MLP neurons of a small language model. Each row is named by its layer, matrix (gate and up: input weights) and neuron, and shows model dimensions 16-111. Each number is 128 + 32 x the weight over its row's rms, rounded and kept within 0 to 255. Numbers have three digits each. A neuron's up and down rows have the sign that makes its largest values positive.
After each neuron's rows, "fires on" lists the tokens most often at its 100 highest values on Wikipedia text that the model never trained on.

L2.gate245:130103114132171061155116120199197102121158120164114173146115124068215138137167108098108099132138115143114143108075125164109134175129164152097112116113142103105137181178080194115089139149148112128104192097059105169152166156076161108095189168130173086140170137127157118094202112097111126121
L2.up245:160103090074135149103150157078134130103120157091166122125134135101107125171132146193116172139135081169133053085127114154058138103103131045163121125174149122131149072121133104105085134156162128129107134084177173084153118112160116145117164110146119183176174117188160149143164214132150149106
fires on: "ents ", "}", "ies", "tions"

L3.gate402:180125148125123103157156137102094129135082094133122123121127119107115134114172156105109082161129194100174152143179165115147062130085062141158121196095176118041080147150125074082105101066094110148139076055195164110106096199111121157179103136171129108161118177099081081153126118132105169195
L3.up402:101060100144100125118103104116106063110121128152140090116116149063114125114134173112072104132179149075122087107098172095116075157157113083146129148146135154104169135132119083114154111059120147077109058134182143126077073104139131112091105113081134142112137144109171155109156150139134101169
fires on: "fr", "\n", "l", "r", "our"

L3.gate339:111077137136096134133107080118100086047179116080144133143143087160135124142126164089189150085113120207110152133133196102156169134139160127158085104102121106111088112135138112176122072159110087145102082134084145122068145112152099130159137120244110157097161157197168113113105131140155129157
L3.up339:165134179152199169162126122073083116070101105157121156140131076191153156133148149105126128095145135117059119161120134157181102185176121166162135171130093146122128086097114114184166126127136113092116101136130095202073137153159126189160128080139150073158070115094201129091114117159042117135
fires on: "cl", "other ", "tic", "States ", "ks ", "tic "

L2.gate205:121144098084120153095185141118156115126164142162088144128136108113170129109144106108086163141105188141139129148109117161095097117080098079091102136127180129100119124149127107165102108128064113109161172146149204164152151129138046132111101141117155142112050116086149047142161191125140176101
L2.up205:176168117094139152109119182116157152131091114088112137162162143110142087146168107102147159155162166066122127141103160107081110136187104116153075240062159112070167155108159139188063127162118080170089067133117134060081137150161080093178174142140114127167200119180115138150197142132137134079
fires on: "also ", "later "

L3.gate305:039162097126100147095138154146096082140132089111092098129153092085146142105153118107094108184083160141174118104114120118115147181141135176173094134114098144150108173117108090133111144161120114114057113114137184103128170164135093069080127154144130136075111120131108113192155151092079127167
L3.up305:087137104097148148089105163189171184156137065172087079132133160113071111124172125171141200164075154126106179147100183102082122136142157137145149177151149149187095124156109098173109106087172099143184159172109077113129178084165102117110134134089107138108093122169103130084109097162110172127
fires on: "a ", " ", "12", "u", "e ", "11"

L2.gate230:118147100064116138095138103170073127132154121065124087115160087188133174139146139146140101141144077099139088167101161162146081132112165186072105158126149179149180151154093081120166114175189139100084129127180087135101150104122093135126124127097103163142053114144108124074088164191125137110
L2.up230:086182112110137198062058145136138118177168137100141104127136117112180090148195111132137109121089103075100114174114180130122102145157191185141141129106184128142158177128092047185139091149189095095144174166156109133142120129127122091096129091106114190110148140114092187157162146117093145085
fires on: "n", "ers", ").", "enn", "en "

L3.gate109:067144157146180095085111137112173082149147089119065145111137136137125101155173133125108092087061127146155143107110116134199161117116077142165139084123076118132153086097112141203117076191151140155096108131135165074122154174181119156124107160130123163090147118138117143131123131175194107178
L3.up109:101079212150099042130138127148143156165159125119114113109153119163132165068088130145128098100139149187117147114130131050183109133170190086144085157106125188122177069118117150167158133122104109122105119153072195111158116099189092149117155163097145114149119121140082166115170141116089065125
fires on: "9", "wor", "Wor", "by", "au", "an"

L2.gate290:128108124102139168128111168130138145098136110160127119115126076097182063206112159140101171157170141150146105144191102101144097140090175121211068074062127121155122172139105103106106116209111123144135113134120141186136117128095147132144143133168133151170128133096144110131107133084132146144
L2.up290:164111091175134125142120152112117138140175112190100162123106086098183080195124090155126146086097102134127168144153095149154113137121143121127082143153097103154086151135139154048126136153144093118155164126086095156174146163073133148142218152168154073179109150115147135057112055105152051094
fires on: "d ", "18", "ally ", "bec"

L2.gate141:105137149097112151139136158232161125073195132178113138116128206097144137106128066141158151116139157141121150171086095161116100141164161192103044160143147162154140144079161146120115105142158096097121112190090148166135111100115109130113164117142093181129061121142089111152152117141133133132
L2.up141:074104198184110113136166153167132116112082107155099108137137223142142169094127065162115131166174154173061167143160138097139139162094138187123093136107125126195136085083151121072117091123121065148141129146133134145148104156124131085095131147200095126165101132138124132154175156069113131130
fires on: "es", "ing", "es ", "24"

L2.gate201:098093118105154155120129142118129119128149196115180087156095151149121144127192084126114147118173155101189126111125166164138143072177101157104110170125078176129089210108124148112128168149145137139104135109180157151135145086132120086159136171149164133109137212122097146131107099168107186135
L2.up201:112110107087157121102105106173156113175095163159134127125118108125174144127134085098132110077109089205115096077096145194066110148126181113170138163122039127188050151120164203112111180161129105145082154096125116167133120126128104145116148162158115095133104136160118140107132152117147142147
fires on: "ence ", "ory ", "sh", "ale ", "ick"

L2.gate360:098143165108098144140131159138120159134146125095159068182151149125154103133125095161156073075148164141178127110081115088190122115116104151146115125114141202136076184159131056106089100118073157153183119124136149129124146109120103096199146117139111155081147125183069148157115145172153143145
L2.up360:103087115089108141086124094129137115180132123102080119136111133121147104111174107228148122160111146106120179080103134177121059156154170136101155129146168144148136169144061120142158126116113069109216146144163124146121134162116155146123136100151093116100120064142112084165100186128097088131
fires on: "A", "ers ", "at ", "N", "S", "ell "

L2.gate397:133152134082102057135171120135155141185136083163145135101139108146110140163107158064146104150143069127073177128123077115190153092047070167157112144179198151100165152115148135149143133092069149119083103105134124115103167115052086107103143156118150110128106103055104100080083061137112160164
L2.up397:141104136108111109135126090127193082106108099151155133133156069066077094141145137086124115124147106194127108110132066133120163119129142119153054147187160136163123140144148183097128189101135096087120075173089125085181096188084146121129177125116180122133168115089170147084146131070081131141
fires on: "r"

L3.gate188:073150114150094099109100085125113149154054067105147132101112107179101108139104158142121231147143154132142110183077098123077192133070109097141090165055128111103134171170196165108120127117135091101091051133095113098105126160111165111101085148146133111162117068110134096085088116108171119084
L3.up188:121105171105119122144088126174140170151105094140101172153104172094141149146144129035122103096077180101166158100125153137170076074118115153175151085173142135061112122112155083165126089115126080085142096151099167121070140124108076092138063100116110082105172112112115097134124110170057121178
fires on: "contr", "per", "ass", "aj", "opul", "r"

L2.gate362:097154181078168119119142151147108134101172200125064148153146119132158155169100217093118142089125197115134117144125145129063132151089130119169118101144137151123114140119170111086195126148163111127111145081112130132107187115163165164188109153136152080153096129117112117150126142090124101096
L2.up362:132132100092150131110143107181178095144124169131096141088130168085136010113176139097071189092111130162128062170112089167100098132120162168076121126107192089170127138145172177080176212148126127136131138101110138140104182148099127091072150126096084081136076129097098101088131110107147103118
fires on: "orig", "gre", "born ", "The ", "est ", "age "

L2.gate333:127197140114142143126140162166105164107122150119126087114089134160079116172148109119100094139165213059113111110106163138115109103137111070104098156155184136073145185164113084184112143135130095086115143089184077092122122101105147145116108166082089145111091112116159148098093134180106118070
L2.up333:099081129144124159098127100162164131099160198147131109116168107082121127174175121071138162133146181084167102086138169128108124067164157104125106090158185166152145161167115121194088143161149100107146110116119115129163131117129120111144065138127100140100106099144150168051168139127018118089
fires on: "tor", "\n", "high", "ary", "33", "30"

L2.gate296:071139111081107072165141175118157126094154173093127140144117078142167111118093094124123096123139115151163077061070170104136148131121144128086107163202079147098152144110035142132132106143115145080171110118160170165125177163103108174140098112118152142086169217114067132056148136159115109158
L2.up296:147129136090141103153093101143169157164185109139090119161125113154089135092090163143160100135154148104104093136167114182160111117160113163114135119116184101162125052132111151169129141120083137113067125121098084147102145099114161142163142126164103151174122165145108138053140082176120082109
fires on: "F"

L2.gate38:121176155128147145109172156152141151115155191095072132153114146173191135175157144188153083091118135116057175096117127106158137075085069137118095192122156179116135130135159121112080095146068133130153150129105155129104156129120074110131106099124091147099101165078016132162099122110170072088
L2.up38:107116128111128141113110159118176091074163184047166160128095079127154109082191107125101137138158132108127119081129102099123119117095143148117087153068118165154101179042108155171104110198128152088140149071161104112078172157139140108134210126132143162045126114150140085138146174084156120148
fires on: "s ", "ed ", "man ", "i ", "z "

L2.gate320:108154099139181137117197093132123146105140038160095166129116102144135093176142134149128057131123052111111139136107112110068151125190066152169145093162124113102134161141118164111121143117141156122154129168180192131170153129151120142163140117148090138121176132152170093157081087137160115185
L2.up320:099080148117130107070115088117200149118169080175133152116110119052126084136157101113093145087123051180083154088118092061137118149186133151128066165204168144148108132113115157132115178049156051131129138134142156176128151057116160123210124125153162091088153124118149136138158159108151115068
fires on: "ose ", "& ", "US ", "ite ", "over "

L2.gate117:049126064160126057119107153131185145153117133116095115114146068083135120097122164063143169099113115164120111139147098147075123113100122185084106125152115118123103137137108187131133183144138196152168099112058131105147122114096189090121134137144095109205131072144205080138115120134117145125
L2.up117:191174073138105147180121166080168106098199146139139122139187139153106096129151115108116172084196127120096084097105109150123113130164099066125141132105184155130129158153107138160094136117085116206123100129086144188056161095143131123120143157080157099148173128121097060113122115111093151138
fires on: "ar", "é"

L2.gate435:133094223115098137151124068105063166124120203075107099165154139101132104122176148113126134158208138157120086141113183188131159084108129096129197140122099156142078159150152110095130124122134167138142142052149112140107128095167112119125092187136086110134136135151117106191099104127097148084
L2.up435:083132112100147120154082116140127190059123162132076178083134092149115105116145104186137181125094157091112107167145188180169094077142113124111163169047108076135151122194190113101102131100128087155173121099162069141125161117051098127141178158140119143121119100114077133142094099128182181111
fires on: "al", "all", "re", "ed", "d", "rec"

L3.gate78:147152101097117184157107136107102172149165079180154151127152141128153129120094120114160103135123156155163108116092102152131153155102032156167198141171135082110118109127164088185140059119188068137175115063111121103094139141102145098171080054132152156110117086120148059109062049152138121130
L3.up78:120119155119125150108061119106167130069121127127222154136139133089107088106099117115137164142160096158112167062136140123129154147174075170154149101131096159136149150133089106085095168202172087108101121092074145152129133179098137058144093106157177133118122108160134108152165097131158081092
fires on: "de", "of", "ob", "og"

L3.gate313:148151050105160138122075114121113149134157130124100127090221180207117131123113109126173112173145135141081142135139093112118180115104114115146099150126123105139164171154156109114078085157069159087135101104159082154110102072144119081167168091156154141138168115168143079089092061133109177088
L3.up313:151164086115079137121151070137125173207079124172100146102099128124129139182218146129104143182103101129175111153168156159139100164102075112142108116141104125126085072092216136114131103144133128106146139110151095106133167146107105082083140132156073119127094129129081049204100111188090136076
fires on: "ly ", "ally ", "were ", "ow ", "ely ", "er "

L3.gate282:111096137109140091160119146174145182122182085179114163075113077108086129131106150132187115120120081165110113092154124186159126173137180185159130116146090155154140095114095155173101125095105076065152102106110082127162186163112113059097132139153138133109097117124099184175132134102120109154
L3.up282:157196117123139146132141193177118166161172141145122133083132117139166104061119095126170131139104109077083095179063215167143131152133114107169135143061136152124095148144173087100136105137170062110062133130094127086101145143126091144117166118162105153129071127168113121166122166158159149101
fires on: "two ", "three ", "second ", "19 ", "20 ", "our "

L3.gate38:138134130095145115155154126187112105167085213096121135087104144098064109128161108140129095077144090142142082121134091122084153175138164061081151114090126118159169149130090118125088087122150151109086055174161090178117125096132148167163202112138148171141090174154161116119150182169089094182
L3.up38:149135175061166119142196153232116119152091121126051091159090132167120142141066101145161122136092154144112156137092106157151076188126155093140114092054117118100109188152088168128133105109126099116115101102101068173155182104096102193208167098123109142194142149171157147142108178153105141126
fires on: "im", "em", "um", "ol"

L2.gate352:199081117126110134206122111082115108128136097096109133132127049129119116154125102103145106117171106114092085117076115119121120159112129132116143074076162114097140154155130142142184094158038107112115106147187144083086154118172158110190059165136100087158105188156148144092078171124104085123
L2.up352:137087082144081132165118104088172118110119063139112162152118141104164081142128102146144136163130096138094104091071102131144117207138150114136078101078135153130125138132103136131114137137105081138179178140138109106130154169146153079118159187096123074144101146160149205106174143056060067104
fires on: "January ", "March ", "February ", "April "

L2.gate195:105067193134193081170177113156139153145149067160094111118147135120159099137124116123141125155171134118118134124172080158133072105088158166134123146136122106054111107078033131087097123135108125097119117181138104123138094139153163118157135176086181096182069114108074183115140171157179134130
L2.up195:105127125113088074130101145123152082152113050145082108119097141085164131079119115135142124171151158154137120177120164081101122144124119169171110154074095158093140093131175113122101166120118091110131125156085136136122146094130139129190153118128131143106124103153149131153149137131094093129
fires on: "i ", "nam", "Apr", "202"

L3.gate75:111144124138161127149132137126097184120120112104127150130087115155148184100152153130104127102129131158096141142159148060173071121098130103105111147085131114097168149239067089091147106140161203169169089081145127119128116125106165098150140092111132144083147189203149104141113091100080128140
L3.up75:127074115179135133156120153160151121223109072149103114166067109165132106144106107139078161158108094125056139126158158144168199148094089093098135113144108152124119140180072151103149112150188134073139076134122127107137091131156142135164178147129125088141168123143193060123157120130141130176
fires on: "|", "ks ", "aw ", "es ", "ake ", "un"

L3.gate423:133129119105118130143203101094118091104176147116162117129089104138077143133123164180146076072165131127137136111110155141127126063139129142057103077187160120068176180178123171082166071154120114060158109197179156112153143072161117180121088120104091120091166158112105125100102132136150123170
L3.up423:094153165097054107146097104116180047095123121111106114163149077129097140131138119194117126167153162085128099091123117136131099106121102092138116082107124080138144143154154175085186169070166099174136144120182142137134128110123140117115120119128167160121147052083137112195130115125095147133
fires on: "ap", "p", "am", "ac", "op"

L3.gate131:153130163150088125114145129169097145134134084091099078120164174120134115105070148133118163122120179178091103071128162154165101193084115184127104120110111122084108094183094094099188118174115098159158124145102155087159090189071155068091165116160085115168093146155051086123118074094161136136
L3.up131:095142151155104135139139073123153107119134116132104142170070133049136145131117127092151111065134144153164152107079115119175125122139085182110153174184156111169156211114145124106115149107077046149116126140119183066130151093197105141150114110105122154093134121156092156136126139152111157074
fires on: "ec", "Eng", "Ch", "Ang", "offic", "is"

L2.gate191:126117123109158159196159134118126126071097135110166116123073149064109165139090129087127115106136167133147079130192159096156110143089117141134133076180133122141173159137078130105083030138112141137156116110161104106126132150142124126116099146115052116100108168108137134107122136121171127174
L2.up191:112097127079124178192095152079129155087103092103171099171156185110078204086095126154136159164149127090175099112093157127110069157080180133173095096115135146154134154179130167171146126163136058172121109110159082144112069138132136132171135114180079105105137143111138125134149083120094110104
fires on: "e", "af", "em", "in", "ug", "res"

L3.gate445:084138104133130072099100197128161169140118152164185150149112091061087078089157084163121137057118093153182093105153079154095146129110127086118062137139159119131135157072142120163130159132080120088088190123143125131172162108129157148117158093154164182109194062152136109099162156139154130129
L3.up445:137169117134106132113130194115139081141132168134102085134138121124105125111145123142145166080148096109143095171099125131129132114179095100066157138063099173133090160142127173080183125164077135078156133177086131087188100129097149110167153197140127121095104174141073100120105131176185148140
fires on: "ia ", "ey ", "o ", "a ", "io ", "on "

L3.gate266:140073165071151108121138180143147182146061143111147148067195136119096112166153146153155109158117197097066174110140128192133092132104108135121137103140070112114161111102140116183141173146166055088159083124125104098160150114095136103075164147172065133106137063129109135144118150161097120062
L3.up266:122126204118159172123166181125112175180112141109117148128075158109122100147126144112168171118174127110059177155093102110123086121144090138084104184174098147095169138092149118177076131102115107093141126144177118142148112129104094114099091095137082141145156116112164183170139201119140156141
fires on: "195", "which ", "ip", "mod", "with ", "iz"

L3.gate225:117139150124076117168120142116092177085196071133184066135034121143167152158138106114153078109150150095174123082088133073150134126120091183145120118136074114096093106106122118117133094089181145159090118138111104165119088095058100124171126131135114103182158135121121098137101090157132130093
L3.up225:176161157130151181134114155144162140114081097121108149102153107139123124108123087049138130162143155179218127125131094064192151068075088092188118122164054136149114108061130108143202177115145100159154111117099101075120149167097112110114102100119094101123123135168129085078116118119169078113
fires on: "Y", "z", "go", "o", "Min", "pol"

L3.gate325:099106136125098166194162126122093083119112159064119090043142134162179155097060128104202164128085131135110136192139120142121165125154171118120095110143158132143100127124112100127079129109115095150143109118065083131139196071174142147079092196080135136120140142122213136113154188161166180114
L3.up325:123106173156139148182132083125049075104150123120138112092163057148136093159146235129202146147166116137118088190104164177074114138087148128118135163086181095120094062099116150103142112126108137062160140155100169072105133164150145141107139171105093126140058112122100144129110124098095146139
fires on: "″", "olog", "ment ", "tic", "u"

L3.gate123:137147091123085163108136163098101119152149173155210159122130084115075152055069114148187085149169104090168134074136116087104174094111182091162107112088111177132148156113067136070128129156153143138137152109146111106149193161113218070158131140128072108105088115135129102109087092111104131116
L3.up123:182189107145164180151131147131105159113149081166140130133090182131130142077153154089072063139102124093037213128174137047150090134121164151093100172130093131108156121153112162093126120126109132074129096137177157142151117159163076104064079086144073127122140129158115137115132052128124084094
fires on: "s ", "ann", "ind", "ow ", "f "

L3.gate47:124140116086130108080153128154114124175139110208113128165123117139171072109129143143138127110214132140158103130140122112115116197171160169144045089064065070125137137143141125096129134078123114096124200158131142146122124166144087111112136110147073176063084122079157150142140118146170178130
L3.up47:152119135142136130041103175130172170186099108094133066125141129072078077175172104125117154144175129089181124176130140177145118136073118122098101067124121091139085117133169072180148136097117088193173131089089129081098143101142105124092145086158138084158155116137141120105152117138123139146
fires on: "le", "Fl"

L3.gate374:126118160131141104108080175103147121133111113124110169115093110113177136142146088132117147125166156062172199107132116128152063059123156194064124127135121125136079128085106180136176126124160079092134151025125131063130162151148115128116145076157196128141158144122089121131156125099099101093
L3.up374:109169180115133125171153140148161092115123207160132150159080108142161113113103186112137169117184139159098153119167142131073134137145150135115106148097130151136098119098180174139124091139135132139146087149108128159124139142117121106083157166098126120139129162164078128186134165191166151104
fires on: "R ", "C ", "K ", "Austral", "United ", "US "

L3.gate49:100058133111150092145128169162132140150207142122162151120092136133088110131110026132119109146197178093152081099104138173167105069127068129111137128135114159166128116106114140185181060095113122142171144094137119113125111114113110107084102152161072141120125140090143115107113073111155129115
L3.up49:128097175183141148087185176072125097212104142149094062145104168130113113145109133115103147149166088144153081132135196161176082159128154117142066117183123113112110097099115157133137121098155155131132106086107172120102108126168170109104139159129165107137165114169126135124163183111093152172
fires on: "\n", "stric", "fe", ";"

L2.gate150:076111061111131116135207121145108103136149125135104152108103115143099102099132186104144122073143097053163086132126129141112123118134090093132054109105082139119134126157142134067129080173110111119142162141133124105143157125055092113120132094091191104143139174076107079108087121124094196150
L2.up150:103136099099174130120110107131117113068177170179161137163118108097065126157145097145128118100164164108154190108137168081132128118134140146098143099156138075089113114170145130132138073142116168111091152189187115110135190136152187135131117207055162135115193131111113109090190185141140073186
fires on: "fl", "sm", "Br", "Fr", "coll"

L2.gate272:107143157144134141114133137147104129150127204168122085078168087134137138077159142125074124174101113186122109090159106182151141137093109133183098096086138130189160162134108161102150141086155140138141147111123123142134159196095153096113129179115098124164107131066136127179162123023163097158
L2.up272:166171107141115196159182128114106107135144150125100123130161039169113156127180103158140068181063101101101122175100196201115166144115172095162148137082093139120129132084132097130206095143131175153151129144163149082087108140134138126119108161136099121197141190121157126110089200141128170168
fires on: "1 ", "x", "f", "our ", "sid", "id"

L3.gate153:130111154154113108105167145128152157165129077130099141084204157149132155108101148071156105149119104094082165104128150196184087084125191159089103095157071131106071126121106157094178112115118056101162100120117111103184157130120162133098084115136106118160083141156144109104099087119114112139
L3.up153:155167148111093154118099197121131105124084117138135087188098118107115123173116108173127103156167110147129131120071157132105184166119122162175156068103142098138164157168206105091145139060095105099123057165125115138120146111117067139133058164102184120140090160105094139155116101081124120097
fires on: "p", "h"

L3.gate127:100061163200166156172135160082116160124131090143118154078048120134116132193145092155155134124129139121200134165128102140143148117131121092146126202110108112082106037071140180139130110111132103088146114163148115102137090057155146100111085143115134144140111197165077155166121133113114077117
L3.up127:117097107084180078120171113142076111164173094160163122130098177127127147157072100073123141118105146138129156134138167085130154104084170212138123110153096112067108106126188139171133133098125113105121076077119077147068136129164136118138103157089132072155138145070174185115140087084140163059
fires on: "bu", "ver", "°", "born "

L3.gate252:126101123094177133135255115160113114180115155115076156142145120143107124145125192126187140112159148101108119124154137123235086074109096108078122189153186153091102196119147180148125135133113142114121151053154089152105161141156193147124137128070087145098170104089103121099094163107115131121
L3.up252:109123096149158151113129061091144132117159163073122153123100148128090132084160195187154111125171137144095087142103153125158107147127159087094093154139154086163067146087121121097126152129106173120092168088144127206187146166184131117119205112092091143082104100158149111137157196130143112153
fires on: "w", "R", "ew", "ra"